MLP neurons of a small language model. Each row is named by its layer, matrix (up: input weights) and neuron, and shows model dimensions 0-255. Each number is 128 + 24 x the weight over its row's rms, rounded and kept within 0 to 255. Numbers have three digits each.
Before each neuron's rows, "fires on" lists the tokens most often at its 100 highest values on Wikipedia text that the model never trained on. A number after a token or word is its count.

fires on: ".." 18, " vers" 14, " form" 11, "one" 9
L4.up72:119145125163151152090153159115090121129149177114145100120153087115139122106113094119137114125142157136123149134141138120120140127116134133135164127120102081085163135164071142153118119135138176127128160143117129136102134153079129128145138124112126113151130138126144103160099125155139137132126101106094152121123155086103106078132117174122133120105172092112176150168113115109119092138168157124124160142136147120096106103152172159108098132114119124134124133053133149128087108137106174126152115151125110174140111142128085125166110098123135188102143103160122171072112099137119114111141136098116158179159128110127124102092092126149186099152115125133149174097127124121101160121088138094111128141139133122109117114112168107149072141159123127128092124119103135127169115110113156

fires on: "o" 28, "le" 17, "m" 13, "pl" 7, "ra" 7, "at" 6
L8.up796:135184174120145179088164126126098165144124173127121084140137133149119146123097132176157104144153130143113146092097106120127183131117116111123147095151171116134135136122160118122112129098131136087145128162134115117122129132166121146132136169110147195115166120112144142135094111125107081143116121152126063139140085148152137098150174110089134142142126146132116134159115150112123147148109113121130111104115144105133073142129195130149139108095089128125147114137095138171099120152116161108109135143127116133090104117162125163089122134088130145167157123156112108096110138141144154151151124126161105166124136129090134154162133129138127120135184125133147149131097092103080146120120149093144105132111139126136167090113106114108161128101119115101082128115124182112103123180117162

fires on: " under" 21, ";" 14, "ound" 8, " Year" 5, " while" 4, " in" 4
L7.up822:139123169082079167130151125111135141167110132112149170143159120100131132151105093102154137141120179141163115159097112087091127102158143182123132164136112124089152111123143129151154110143103136132124149129157094086147142110119117159156114132171152110141122098167143097152137121130119104149108161139130097093159137128122145113128110137138142166091162089173119156139105159174105142115127131152125144146095155139109114134144117131150117168166127093139117118117058122157126064117120104160125103128096133121087101134124118095128097155120140139121124106129121095097100173108090121114148135109126131152130152150103123127132128054178168109119125125107137135122115148137135115123120154155151134179117157117168168136090133056096097099134133143120133105103104110121127126111132098

fires on: "|" 23, "." 23, " the" 14, " |" 6, ":" 5, ")." 5
L7.up208:151160150117154147120147152119135126132114148124130160091134138143133131183096097149120118147133154092132124087100141160123144148115134164174155124090136145153096099159101108088138061148121107140119141117092096106149130137123144141136116122138116122127124144133091120148079130102094154126150143159122104100156122141102108138162085151170114140109142150134125124161103160163117115141183119163138101127141171141133131174096095137130156129116124126102126069109107120128091112105096168170135138148159114114150145160106134136131103116149140175144137118099108142126127097086089158152140155135156176168121123172090118159122110089094176114138168084108150118109101101158124120125097104143106106114097132125122127097105166103121104111126082089092154144128129125115150143122168085

fires on: "|" 22, "\n" 21, " the" 11, "." 11, " |" 8, ")." 5
L9.up789:128143151093167139102130131143148141126147092159094177098120155132153106134106146153113139152107181125129145125133136154169135129111139180119133122102139139156112112135095121132131127150114113142150103105128071112135115142126128164152139125101138142136112138141096110143093099074121139145137156159138131101145137128120119140106095117138111125110135145150088109173135154144110134106136136147129124141162131083116137184123077150134136125146155113117127059125136125142101090112102201155115193130126100141150159146126125154162111089151173137155105108114104117146107099109090150169109135100123134131104107175107123116138142107131121120099148097106152156114123146137102166104128109122118086103118159123107139098119160065127174103113073099138103159132125175150124103082182105

fires on: " Country" 16, "ourn" 16, "fess" 12, "ification" 10, " Party" 8, " town" 5
L4.up819:142101119154113176115128095128130184127128138156108149115071105111123116156117170133109095122118105109129118118099137113154131140149151104158127112110114117100087116144189119096130144114128089125093111126133147123137130107172117112153139085168174129106110111076135156133073110157106155136118111145132076118107127120154074129157117114178165129139136116137147126125137132137180105151095164081154125138135080102165109113124106130175143153159133115116116150099086152155153124127122098117116134086162131103109116155155136117126094159158128130119157179153125154099159157139143092124159132138142124118104159099137117107100115121129114180113131134112076124050101158134145116107127126118145150127156136102138160127156109168150087115129124129163120118172125105139122126101120109

fires on: "als" 22, " gu" 21, " million" 19, " family" 10, "ama" 7, "fer" 5
L4.up1018:100085178130116110111098109140120143149088119124155185137114117105148120107120161100146132120089123119121174109114134126152103128150147178167108134162143129067152126099152115114115106125163133101128122068088133116127118141093146159148171120160112112120170136115148133131130138141163114148150166125080112115109090147146139116139097137104168120109152119098158104144109115126126129130126131150165114172120112148104127089132114115119175149143140100102117146141077112088123121104114064130128048156123084111136106118131101098142124149159104091134132138158151132177158152160113120128153142098131142120105165129161129139128109099132160097118146162130173098130116168123159117117122164095164131140140127132127177123072114088096118137155099143121130144165141139127120152135140120

fires on: "\n" 19, "ed" 15, " and" 8, "." 8, "8" 6, "cted" 5
L5.up660:150149101145159097103139129153052157117140149125050136114101131121081137084099123155116089117129153118142103108123124115129136143155113106148128156133142171159148132096119110149067088139151140101122138117104082155124089133112160117137138094100140123169122141141131123134100158159135087141135141144101136132113106111165156134113141158120130127116151121091151160139133152127124082117152138101144128136071146076107108134118134150113087130129128103107154143143133176112086163123111152163117104125160120089121122161127161145121149154143146114113141133122127134138180105161118119118113110153093142120108082140131160134101131104140162135164128126115128172142113143154158188102135100087077171107143120081103106151135156111169096150131135119110117142127101156156161118159114109

fires on: " the" 31, " f" 10, " s" 8, " w" 7, " |" 6
L9.up153:085108139097163138143121105101094158115109152116085171111119148115156115164103137149119159109148146095124113134122116176155132122149076177136153106102116103118100086126126104116150132162156114142076124075122121107152093135139122116115130109120112115143115113117152139162143187102124145144159127134124104076192146152108141124131098141145118100123154143128084161143154149139133137128149162159132113129162079126121181138106084118130119085115140139131128131148133100181154109155107134156111137158131136139134143171140123093167152121131141103194094107119122119132122103153108125145118171119138154128075125165090141139145130104141123114099124136095165154137150130161116160156088127145140103109105133110179131126108126134120120105126131064169125159141107126146125109098172106

fires on: "\n" 58, ":" 11, "-" 8, "|" 7, " his" 6
L5.up853:134173165124125135132151122144113095119138112128136139118135126099141103158112091178129108137149148135160138117119109174125131084106127157163152128120171132117110136103134147104172122141105094147134167105099142144128096160136148113121134109120151139139130164123123088156092121117148147138121120165150110090152147120109094097152070133165103137139122123119110113104061160167108114162151160165142111118107123123160107163150114129112137131124076120141135081089072088117066122116125133158132136164152099095109136115141154146138140093147141185127130113133100147118136119118105137109129149152118198184105166165124122111086123076120130137150141120140144150137105125107089127102131103165093147107121135094127132095109141108119127126160072114115135160152125159130154110109180111

fires on: "-" 24, " to" 15, " le" 8, " M" 6, " and" 6, " de" 5
L9.up507:127146154135119152125114139109145120069116128127092078124128104145154150143097110185126119087160111081089133146124122085102141144120105091102155109092126100143117116138161138155131143094114137106129146156160107078134145136116158127115109143153188163141134151125052107109113135113121134161112149169100140168146124125102111125090113132124128113129118113111095111119133125053141102129163124135096115150120131133135112180114101118136124148121159122119131149094172128164168125184114156136102149115120168116162116115156133174138110158118137180160153151108121134149114120125124115152125096126148133112145104164132134150141182118157139133141172159111112104118109131155132186128160081122141144156137113144142121119128100082115113121085102153096162162132160107168110115137132127

fires on: "F" 16, " of" 13, "re" 13, "P" 7, "ile" 6, "B" 6
L7.up410:089170115112106138082170111129141135139120113131143113168136157111132133123149121136146145097120148144111118060105162157155152055148133132151151123124116120104130141115119149167090162169149076134103108135130130098153140116094107182151142127167148113129108110142121156115101122110149156118116129134119056091123134146105127112120128194132158146132137130118169113147119121114112112156138156126099121147126140156130138100124109090110164124143153123124127095118107182116124095133110137161121120115140156127099136114143116160104094086125162108154159165129116107110116158167120100135140114103085138134145130128135136135193177087141149133132150097124104099144143151159112137157100144128154100185142128143142114095109098064116076163131137147083105102112141133124083126118127145

fires on: " D" 13, "re" 10, "er" 10, "ut" 9, "3" 7, "ur" 6
L8.up159:100102139115137164158128124165125148144117151072143122124118115137116076125076081179122127111124161123086149116090142069121128152115122091163128117106119115192091093148142148099107089130114131101121156116108099116145085154115143192170148107122152176117120158120117146148164156142077123113085150127125145170129098107125128119129142094121125118145128161111100133098125108129182135119101081136137118133123135130153102145176093108147137132094112130164158109129136118136149141165094136123116129135172148087117102139145144143138087148158127103121132096116104125142135140119060109159142140113092117088140110103131152153131119147173115128118155149092143109105144132176126125137138148135136175139132119109154135107128131115109084141108125135131139156178164158112131149158112094

fires on: "re" 37, " bre" 6, "ü" 6, "l" 6, "ut" 5, "ur" 5
L8.up525:129154105144129197134159113175108147116093137105111170089155124086104126193114119118182134179131141130140181095127133135138115113092162177134154112152077128150123158114162109119128112119079073113131099096097146137123087084134155119181129130128130100168133097142136112171073170137097108166129138103124119175125119149101144094125140112116138145128127141128142109126104116139125152128136133152100104140133135154114161129140124090135135161135107127097131119131125177141107087139098103153081116112123162140103139107126164119149136143122148205148129128142122077106150112107094133101140154125114109127106154152148162155128110129109150131141132114099127110127123096132123132132118080098133157142114106115144168114100160112134096153111147116130107165119151112122095139148153147

fires on: "arter" 21, " commun" 15, "adium" 10, "day" 8, "3)" 8, "ife" 8
L5.up499:123142119134099115149142131111133135127140140105113114123121141157098144190159114109098116130094107099153146123121136160105143110140126114116132128123164103113113096143147084132160140122098077126078118150104134124119103119145116085130130119161121160093128121162109136156078130147146094136160115146113111105135132156115136092144122129135123113108118103157120119090170090148125105161141106162118144115078181139124142137141109139101106131178088116119144096115119120153155153134140149126135099113146173134124127097107131156141179144144130110136188149139119135153084123135131117075186127174139119174158109156135105121116112077106111181145143160175162086145095129149106127160078141123090119130108114179133119132147141138123095144110114141128205110126168144140129110113075110

fires on: "ic" 24, "m" 12, " Championship" 9, "est" 7, "et" 7, "im" 6
L7.up209:132151139115087124124127118149132119086095167130136160144158144120156125151104087121176118111167176134109141146127141107131078084112141153177147150149132104199121147129119134136115118107141128120101074129164126100130130096148134108183117119158132152109147088140106116147109137112094129135095189121138154135114130140131116119132115135154090101083152133130134141142088162176148107118121127137100105150093161119153119112097128128118094175122135095099166108150140155143151103125082142148123162119128108104114153109103142136108121131104143167140108144151125107126108139156142158143181142144108133107091158143066108173164125097124105106096138108137106178123122156144164102131113171135161109153116120101122114088131153108128112113087163121125124142181160101162099109120140126

fires on: "uck" 20, "ze" 19, "aw" 13, "uel" 11, "arter" 7, "ake" 6
L5.up447:136124131086147109133159141155111139109155090129092140117139079104119112156138135131129165122098175088148124092147117118152106139152160148133108149125103137093117141130158179134113112099123084120153114137095093176095140140117119135135167127127148110174101118114094110120103155113173083126148151144121142133105138144111131118138134114122165106149129138121167184142150121166102141130130156144117163156088139142118157116109161101125143129124110103086107129080122099076125095125118132172129136101131117121136138135135153124196098145128094169103138160145145108147143144125141102128137162152152184107102127119065132186114123112099160151152100147131123130143123128097128124141149111155121110146076134089129142098115152125135105125151049120088114080133103143127098131083130120

fires on: "ise" 23, "ific" 14, "ily" 10, "ward" 10, "ided" 9, "ility" 8
L5.up597:148094118139104123145160133121124141126140107092111153144142125115088123098091136139106120157130110137104157098086124115128114079136128139126091133126143148097132129127132118100156120151162117118169171133157156111177087146123177167120152101103112130119105121120144106155141129130132097119087142089134106169148157125150153137099114117152114085120102128127114117141099129151096134126192171134145119134087189082123124115117131152109089141154094096107141107100117121113136188161114133129134157164103126096130145162161111119122125111130100155094129161098091124091133177127135143154120158134135144162182105134160132101170097052136157093113111117120138138113084093125123164128143126109137128137103158124141118092153141103170104152178153117151132152182121120144128115116106143

fires on: "emb" 24, "day" 9, "out" 9, "adium" 9, " Total" 7, " Rele" 6
L4.up743:072121152085126178144168122106161128120140158131125094121105137126069097131114149101132102077102143105127143184182115147155129117111135120136147132121107143124108165126145110118156141175141128067085120120109107097148111133130134095139132128144097169147145132097126143164104145128120161164158123102124128138129119160143124100137114207143120118096124094095132093111112159141105119161146133087123141136112145076149103146156135135124127120150106142122130105127096089125132137148105117110130160134130121168129123108134100116163177141140128117143129141166120137121063149183136094114187142171129136164117152141109122126126100152084095115121154116105138077153101134157093125138126101146125117136068106158158133099121127114155112123150132117158142139167116125150116125108092095

fires on: " |" 25, " " 7, " years" 6, " G" 6, "=" 6, "iter" 5
L9.up161:153165175140115143123168140132138135117122146129144114102116132121118099135114113131149101157126153143093129133121098086115142076122108072136096127124123128163094181158156085093114132117137133128156125131108079135104142140133135107081137079131152142130168128137137103146098116105114119174120101174103130129165100120168113160128121149111134164126156132144109147159136097112126118136097136164137101106120148137205129145144158123120105162126152135106140141116104160187154156155107179108095078124151130122101128118160160136089116140098096138094133183145150098138122137122132124128112150158083111123145097144111123136141106157119137068123132115100119059161106164134149117135119156163142151104102104106093130127127149110146083102149153137139103145141165090141118128138163146

fires on: "u" 29, "em" 17, " Pe" 8, "ult" 6, "all" 6
L7.up386:149129164101129147180136121141139162159117149138163134120159094113132137095117132111128146109099170135167147105142115111157114106119085111100130094103091145116081112135166109156134105110139135139141088130143113143134106140064163142149124137125148131139124157135110094136124184081111159106111125148075162147161092115113143123090131119098131126148132151163088149155110076119130116124090161142095137155164119094119121140076178119127152128154134111161119183116152149088111160135115157170116163127119154125142157161114127133163113140118149118142133094109202102099093124160091130130130162080131098106127109145123119140140123095143150137091127146107093133159112093123092118108120102092103156123121086133147160111109141149129112142132109125151114130126150095155142129153153092

fires on: "\n" 22, "ie" 8, "ene" 8, "one" 8, ":" 6
L5.up335:141161104101133114122152126160119125125125105122131139097193125066104090165135126125163134142143139111099121108122089121122141090126173177179125114118097139104116149128147159103104128100120103159116133116142120085139137089110131127122100136122154134173138131131127129116095166100140133175113126137142079096145135111096108159158101153149163139130167135162122121128095147100083136158130177157155123158147157098126147159126130079112151128140087107119158113078109110181136112141146108106116127140148162103112123100135167115125134104083102184117151107138115128107114172120128129134140162103132168157104144151121102142104159116091146126135120107091146133156117128074124115125127109131172174166101118100133130131112169134121140125129131193127148105145123154127132127078171149

fires on: "el" 33, " a" 8, " h" 8, " Val" 7, " Al" 6, " al" 6
L9.up721:104101151087118167100137110142111146139096135092151162096112134134110076126169163152164123133121124125154152139132159168104145117138138164140160083134135138161125127142140100114106110136140130127108093122153138110141143103137110158172127098173146108094108176089089133137158129120115101116079166126104093153194108119120092156167112120154098127084141135118171091092131102153177117152106129119138132106139124124155124128133114133123149108116135091159118172119094131126146134126091123209114131146157128087133150153183113155124124069141170148140138125090147130100117140120126076129125133140145142151126135090114089124090103116131150124104186119139154092111114105130157095134101124115128116142139119160126174094121119101104127105117158150124146138110112160119123131107113142

fires on: "io" 40, " ad" 15, " game" 11, " time" 10, "ournament" 8, "ference" 5
L4.up217:140144128139153137138161139094145101115093135129134136101147145126102098138138139147127077145112135090094176096138107135159139129118137139142134118126145116150128133087139146092076157142132173132123119130149140122110115138071111153131142112155174139118097120112133131143117142140131119195153135156134134146142126118134112149176125130131107138149156113129069101136135173079126148170106133168128095149110143102159127123098143139160167152119148101109105083074085124144171124134122205147124191170112089144110111118148112185130119131145123135143120091167135139184114118093125127130138113088142128139150116121128092143162110060151125133125141087110128065170131116138131082139138114136154125114087110097108107113092118147097101107151110144151133128113140132142115118101132142

fires on: "or" 14, "ij" 11, "ar" 9, "d" 6, "st" 6, " well" 5
L7.up860:122126134117128108095138152096146156126156134105137109104103078103121136181123147140147142154148103163160144129113145167136198102147143109083126130122126113124115121135103132124146137127120127187120134136137144110126125080111137174185153131161103133102102121116106075143113087079135123128146101144106134110133081106118087177146111147100141127119142127149149134080139184141113105139120109113126121111107136145114158135083152136135151165125174114104110160083109111138081155114095167087100094161136103139124151097075145130130133069074128146119127131149134113093117175111128135123153155147134140131117142142135126147088126125090159139113160117141158107052128100123123133116176106121098170143121115132134129139136125138111144131125116157147128172119111154163123164108114112

fires on: "\n" 16, "6" 9, "5" 9, "8" 8, " and" 5, "4" 5
L5.up137:126168123131118122085160108161111152105192171144087098126072090126104136137109120160114069115072108133176098130143086126114118148102085089148134117097129116135134113132102112119078123150169134059102132129111093119129107127124113095138138122173132167166145140100098138143128161151128093151153148167094105145129120153175149154104139144111138144128139140077143137182146158106111075126126063111137124149100131124129127118096141130112137139115139130144134112116112181073092143128110161140122109126137091119128119151129126149139118121110132111144119094145121128099141124149103108120147158158087108112131109160096127147163151109119172134167149138108157126135105145151119149123120111103072144116116146107119141148137163125128157126153111103091115142131134156122101144177139129

fires on: "w" 35, " and" 8, "ing" 6, "il" 5
L7.up372:158123141112077127107164123107084156135131155139072148133141075117134123126110119114146140171123134147132155130139134087065118132133122109163117098117057093190100142138123113101145090123128170129141100123166129130078096119104131144121114124161142144097103117150107138142112066114118137141116127108169136167078118162108128122120136129160143125111095178121078111127133178160164131111158145142145086102114155138138137148146113106124100164131166141105124105111138130099133102152096131131182097138128125122173138161139144142130124147107125119111120103133090159093105118107129151133102127128103116140101144177105118137136139119128144096136116145190117108085161141149173155135129135152109149137115108155116164129161090115123115158179141104138162131140158147148152119166125115

fires on: " of" 35, "ut" 33, "re" 16, "ast" 5
L7.up806:129119117049125157117155117138123153098122145140116148126134099145081122133119079103105154073132150137117129118182150082153135167143090149154183075120134121155083092117108161091156148115136123129123127147123120076166124101123160145157130124117155169113125109131086161146129144111082164156129119136102088112129115117098115115116118124155143160150137183132122153160117118135176134143107100104121133181142130110141143140092145113100143133134189167129125116112123160106142107148105151162140116112129164110171136186129122134097145123143146094113119119157124088106115128126086134126162162109128115155127124142144122166135137121139128122109144128112093150105131118146141143138090104128084131143124149116127160078125148126078097133106138095136096152116149178126110139154098162

fires on: "o" 33, "is" 8, "it" 7, "anc" 5, "le" 5, "N" 5
L9.up952:148174142146150131109194182124098111086146167113109154102057157142158079109112139154098109097147143136134118128149116106117137164143149115111149127095140103122097091127145070110104109124113091105127095121115129134140143128152123126180147129102136148125069149106091119131108128139139106135145117146114080100128128127158129120150123098128165172129159129150163141165121164126129122114121106123155116146108147117118107140123095166151132145110126103115166123114105170122112129094134160133105128131154118109132121138138078137116161139118115137114150105125134128150130090137106133128144100126131152145157141133111141140164140082145118088201176119125153145125114125159083165145145104081105118103122133106102112134155158075160164135119073103119152093110130163077123106134090118

fires on: "ad" 14, "R" 14, "E" 10, " Ad" 8, "od" 6, "C" 6
L9.up547:162142161120108128101122133120145166113099128112148107113154156144093122128119129120134137133126133122124089101119102120116112124095136128162153149083152141150097141124158098107132153127135132168104156122123105148133104113094109124114115108156132119130133170137110106088121140134109155126109152129089107159104112160124123069160072131133107138155148154128144166139099088151141150160117145102123113109160122146160110121143147078161128152105134134119093138149082192154156119137107124161140126115150128122107078164114147162108126130118110144136090102148132097109174143182103105136157189094143101146149186080144173121059138147127171151127134120097119113126123146100117144127085086123115112140153093156134120142146110094149064101155136124129129134137119103100159176163127131

fires on: " one" 45, " information" 11, " some" 7, " Kingdom" 6, ")." 6, " Record" 5
L4.up910:176138132173169192125114120120155137124104105128194124132140141117103173090079133176123094105099131097127150132114123105142090121131137188100104123177125115098106095110158091111127056106155135120137150104140125152153134114139096111124132124141110141135169154124139110135121131141150124127134157095093125096130169107126132141163118137183156080111121109133086106160069104153090107130125126146120135157138138111128107177132132123127082166133142148136122136106096080084100131093123153119145160124166121074072130107123129106132121124124107147180140164118137158115172115115107121151169137122132157139155126123145133143108118128127166125104131128167113130145122105155129156137150151123126137150067115098108138151157127093119100122121112137140132158144110133127127103169129145

fires on: "er" 17, "ill" 16, "il" 15, "om" 12, "lex" 8, "ject" 5
L7.up380:119127146119143146109131134108142119160149119103175147143142131125159175170143115141145097147136138100150143139142107137117116129117163122166168116106117106128096134142176138137091163142127141090056136112161103079081126124113145132162156124138158149156101144087098151115080151107114131127156175093123106150125128114125165125110110108108111143098115148175111111173113125153186107113146121096119124147134115146143203134133139076126112106144148107141150104098133142178097111160137121101091161128171102131136134157141128141090092126098140157092160155154113089131139173119087093114171111133118132127138107144119144165141133098121115154089122134127091109163139136153119145172107125160103132141143154119109135127128129113113138104085116105141087107108149122100084113097106129

fires on: "an" 44, "d" 17, "ar" 9, "ud" 4, "ana" 4, "o" 4
L7.up525:121096092127145116128138138146130159114144137118149173107113081146134112176136143081167105160142130135163204086131132151119121111150126108111108117097143111102089123154127150092105105153150180153140110160129139131094152128108127144147137149138120094075075117179138071120079107106120130125132166081142155139134130118136081123144149155201147135131108111149113127151104090154147121130141129100124116156129146112099148124114142089101138159103126094130087136085120162119128084121113153162130138114127132127125156150102109122111107092089121162123101123106091095127128148114105106159122131124159133186158151120160148112115143118113117119132133113190156086100118132122153072143160133107153146148132112153104135120169148134116129153106145115142127129123144158152113107132089149

fires on: "-" 30, " de" 15, "|" 8, " |" 7, " Sil" 4
L5.up982:145139116143129142112137113081148135146101157162145145109144106111146138143094132148143092114147145125144156137114100150121135104136123134144151096132067080153111172126161135085152119114139124109085103115146096132137101148110115153115144150159127138139122095092095083105129097142141114146158110157109099129184091201128067123128121110147108137146144119112108139119142129098111131168113132137121122153137118139188114158150127102123157117107148110109107143156153111160138124124107102094135117117127115064122111132141070177114116161128127163149134140119132126107086157119103148158125114137098178131135123142103099150153112153139128137116195099126128073143177127123106135168149123142150139147145126119139214064128146106117132091090096123103137110137149131131126115123123155

fires on: "y" 33, "ary" 12, "ative" 7, "ys" 6, " rece" 5, "ry" 4
L8.up768:151142105150183114115110124079101113121132134153103168112148111142124117111129124103128119169141093152126156130137124186126141111150102193165128123151144115161152128125160110114111129136139149135102086148112091121086093119137116109140124101126101145099106100107127145137118100109082129170137134132109144132192138160114114199112133127187160091135110118141094157137148126097091110121181129125137127185118146131127126172090073100126129087110099144139103099097119160098108086092132113111115168104150086107101170155134130125129124127134164113133125123128112098135108130094137136147150127115123175152120158168097092126123135122124173112164137076127119111129121153127134127134164127163151127191127144122136153086135158120096116158124146134109138119108108149138137120095156138

fires on: " Geor" 18, " million" 16, "ards" 10, "–200" 7, "oard" 7
L4.up291:130117151138174112119110127110135150154113089128099136125154161109133159126091092161132116148132134104103153107104165157138104058184178142134097119124107126130155143142174125140134153135148106100111106097121153105134116144114104122131155122134138134129094135123143101109081143160103116133104093123075142089163133149124165161132152137115127100147077120149126173154081150166121106137149128147149114151147134109161125113121082117139122121146152099124144132108093143110097113051155140139089107154146132119134072106128163124103164113120132124113139153137112103141116146165177102143108101120080163165102103166127145161113120136097135124144120115125147148089130113157101156135165178141146124147080128109122165087119149112120173141114145166125111117122111136126143153131175097

fires on: "ish" 28, "ight" 10, "an" 7, " join" 6, "t" 6
L7.up552:125122132118182142105105127106108128168130150085103147152129085095123145117105135113114130115160132078128136132104142184146128110198197133137143127063148095145123164170125118131110156110149136114147099154095119123149151161127141115106143095121097131132161158129115098108119128117134168157114146130118099125097138153149102102150158196157134141170099080160095129111111138152119088160140145134115120118081139118150134126137151103136153077110131130133105132128139110148114092130109122130077179100168103154061120121146120129095144157112112138146153117110111102140134117130139136091162130155077147182123163139158123141132129114129144177132146108142137113129096138156129097164104125124129102167069112133097116124139146088100143108132107142116112125127119119150110144106122137

fires on: "ey" 16, "ut" 11, "out" 7, "up" 7, "é" 7, "j" 6
L8.up119:111111140101177123064130096111101114111125129115146179148105133129136117119120137125112105087163128130131101077164136150134148127127157156162161090158119095112137124134153104179095091110109144140117149173140111136153127131147147123175154100121134124115121175091130137157126124155097128149104120108091140142133095149154103172119120157188119153146141140148097118124126119103150125160147141098126092130109120134107147106106088129146108123133078167120169115125120125107151145121094123158089168097161145112103087146137160211098095092121155130145133156142095146094150128106136129109138134136141137131123145134097177148131092097148113116162105117131103144118136149116198123121113097125102131134142118142123131133131180085142114152093084151121175109155166119139127146136132125

fires on: " |" 18, "ro" 17, " led" 8, "ference" 7, "ced" 7, ":" 5
L5.up980:158133169127110129125158159131138117141108114126135141098121172094118143145110166165126083123148127134128126133105124171159159135136192167160114136072122101084147124142143090135151125075158143123161143110096107116102135163092101118119139074132124110144120169110156124114109126127138126129183131139148126134124102122112118164138152169142104134129133113127137150128123149137140122160108179170130084107118157127142147155140137129147138137187150091091120105100094108115167109100102099114153093164111139116106149130110152119114151129078126113187131099122103109149099107118121140114153147167131149172141128112148104134132096153107134140122156129111090049132085105172174141142173133118136120161104096128149126117123091126127176128123092125101106135139119124086106150123132101

fires on: "ward" 20, "ition" 18, " time" 10, "ena" 7, "ise" 5
L4.up531:128117121139129144145153161132141172107127116070091158109133112111084155080114105132144117110110151121158112128120110099123128109148176145105130116099121121100125192118141144158130114105169153120113171121101122106168099112120114150119142140129091112116113130123107120151103104170157128094117169134113107109137161101113104067158173137157143130122131112120196145155110104145098122145151093154119127137075132108137117161146131101106126124101145129137127081116100139152109161075188120139128129117117096077149163139098153129128151113148082194158135139137160101112136145148139105139126138139109096138136102144116155120120140111103177091188135126109156167148129095157134130103137122115136138130071130102129083153127168122096097153147130135090123123143122119115125128136121172

fires on: "ina" 16, "'," 15, " colle" 8, " ra" 6, " 2" 6
L4.up835:133115122128131139090131137103072174137162104078135156107148126116118128112149111182143091127107158083146118101134131138146130102115104177143123136102125119128131120094187140140095088148143134105087140121114091124149108127118120115122145119144137136117157121158140106144084168157131110140146128121109121113121124133113132135109106131138086160116174145176085147119132167133149127092157152120135096152140164112134126187072061150115130170109100147121157085100088120154126122108141107138117139107122108071120112142076105166127160115090140109127107119126096166082126137153127113159142109125157099148134132145142150145124128106147171160166156084132166091152105146161121147135136122106136141146113159142155134117121165078117132117123161123110089111132120181122157100119138111

fires on: "E" 19, "C" 14, "uk" 13, "O" 8, " since" 7
L4.up532:142136138106153124117143115077094085164092175134120161142125118150122132123149129140124121121121146157130115080106093168135124078115077111150134082166133119099127099111141162134147127117124133115123123064123135128138133093082123137108128100180133108092088124136098106139088140132079171146135130164102113126161102133150126119132076113176125150120188134116158111133124101169120087166104104122126134190124154113138130114107134095140190152120123098156107126140140136133116124119104105186143097176133104100099123131155147159113097125151117154115119142139122114157131112113146108154158209129097123158177123130148109133125151129128121141132144097143154086097132128117109127138090117139142113160126106140145107153123122106136095179119131130126135143172123148142106160132167129

fires on: "et" 23, "ow" 10, "ic" 9, "ile" 8, "id" 7, "act" 6
L8.up325:116154148126114103153092109122115134096064154107131177171121120097117120123097126162121148147117110146110139107115130160120112141107102164195131150088146102107055140136120128130112146096130112135135156100165125116129103141114151132110130103143116118152089130121097169146127180145132101135054159099110103136123134134157098119125128130170133144141102147124112126123133135150121103132152123153105131202125140131139147150119111072143108154167124115119152093084141104142145088128082133142123130138119113139106167161138143127122098124176113177127112161141151092171122115121147160120131104131127179136159111171092108151130149079140163146108125121116152131165122124096157101139147117166127103135116170135120108117108138119134125160143141101058164124152137116139105131091101125

fires on: "==" 39, "ise" 23, " −" 21, "ceeded" 7, "ification" 4
L4.up140:147113116136088137146120141119132110071127174118146154174111116092139072165087151128103105171117141119112122145141123145119148132159154134169101096090093123112134210131135122123102136103136151124127105142109118126085137112115121108087112098152092167105167136118117144119126117093097179132108106136115141120143106142129117148144106104169106136148112146106113094118101142142118101141121118103126110135175134116143094142130142096138143144110127112143163087101132112101144090140140152131139121134144137080165133120145153159124132120123083146130122104084111121112090173122158117108148113135116136178141125120177141155115160106119174104116154139101168136079132128170137174145128150156119100162109097140152120133092141132160143107131144067137137142119183171154075168118122126

fires on: "ars" 16, " following" 14, " one" 8, " Kingdom" 7, " name" 7, "form" 6
L4.up344:102133125159179160169102130131112157147107139074080136129082130121148130109134154129164113100117113115114130113099151169139132138153123154135121095122129102092128060081135118149106073144132146111099093121130125177081100131120100111119121115158118126101144134149126115140124168158113157129144141121130140130124095112127137130134122134116113109094186100125115133157106191111105119148153103074124143169135119122105159158109122159168114161111144113159120141131152086133093102128115141164124130132115096079135130102129140101140143126091103127163124141158150172132151163095088147120137137110115131120149115106142130164155152115134173157087121119161118164140131119164117098136130131087148146139114118137089107123086117083149147201127121122121105125129133176127098192127126129

fires on: "al" 15, "P" 10, "ern" 8, "B" 8, "an" 7, "h" 7
L8.up153:130116131134174224095133125098144136147133077130102101148125135128118141139112123118147167126088096148106125132165132152151122116116129155123106124147138157110139130098108101109096116160116122121166127090128126129161121130089114190161084093121127130145130128128104148095115135140162077141129155111096090123176107149113150155152052149176144148133144118150099093183127112180114107147119084137111147200156130117127134111136128110118167127119136125117134128084060133134132085081124111155121135140149149108099118095177145157114101106105105128170135125112156148128126132120137107145128140105120138141151138108135106121138126140118180111094123118114137120098127132117130136141160154109082164158133104109134108137160135069124125135108134140092106119110093111109149143135123123

fires on: "an" 17, "t" 17, "a" 11, "et" 9, "er" 7
L8.up115:150103155087088113154094136153125098143138119135139120098097089117122135152151109092098121117168187086169128140095095116105134139119115161114126127129108124130139134076174169102134128128093117135145146113118094135129128150128167118160140102108146117148158156097119104144127115123162113154154139138121129141094126157124132175143073116131135159147138105181158143131127109169126105126157126137145101105100137102136130115124174102131148132119143141141169109102118115141106120089124108146080109140143142067103050159112157107129138098179133160144101147144130132095171106141085102120144153130143090123138099120107109163141100104148111136119176141106131107144095158143160123170101157127139197115127119094140103131104144129120128137119099085111138167122102168136145121108125096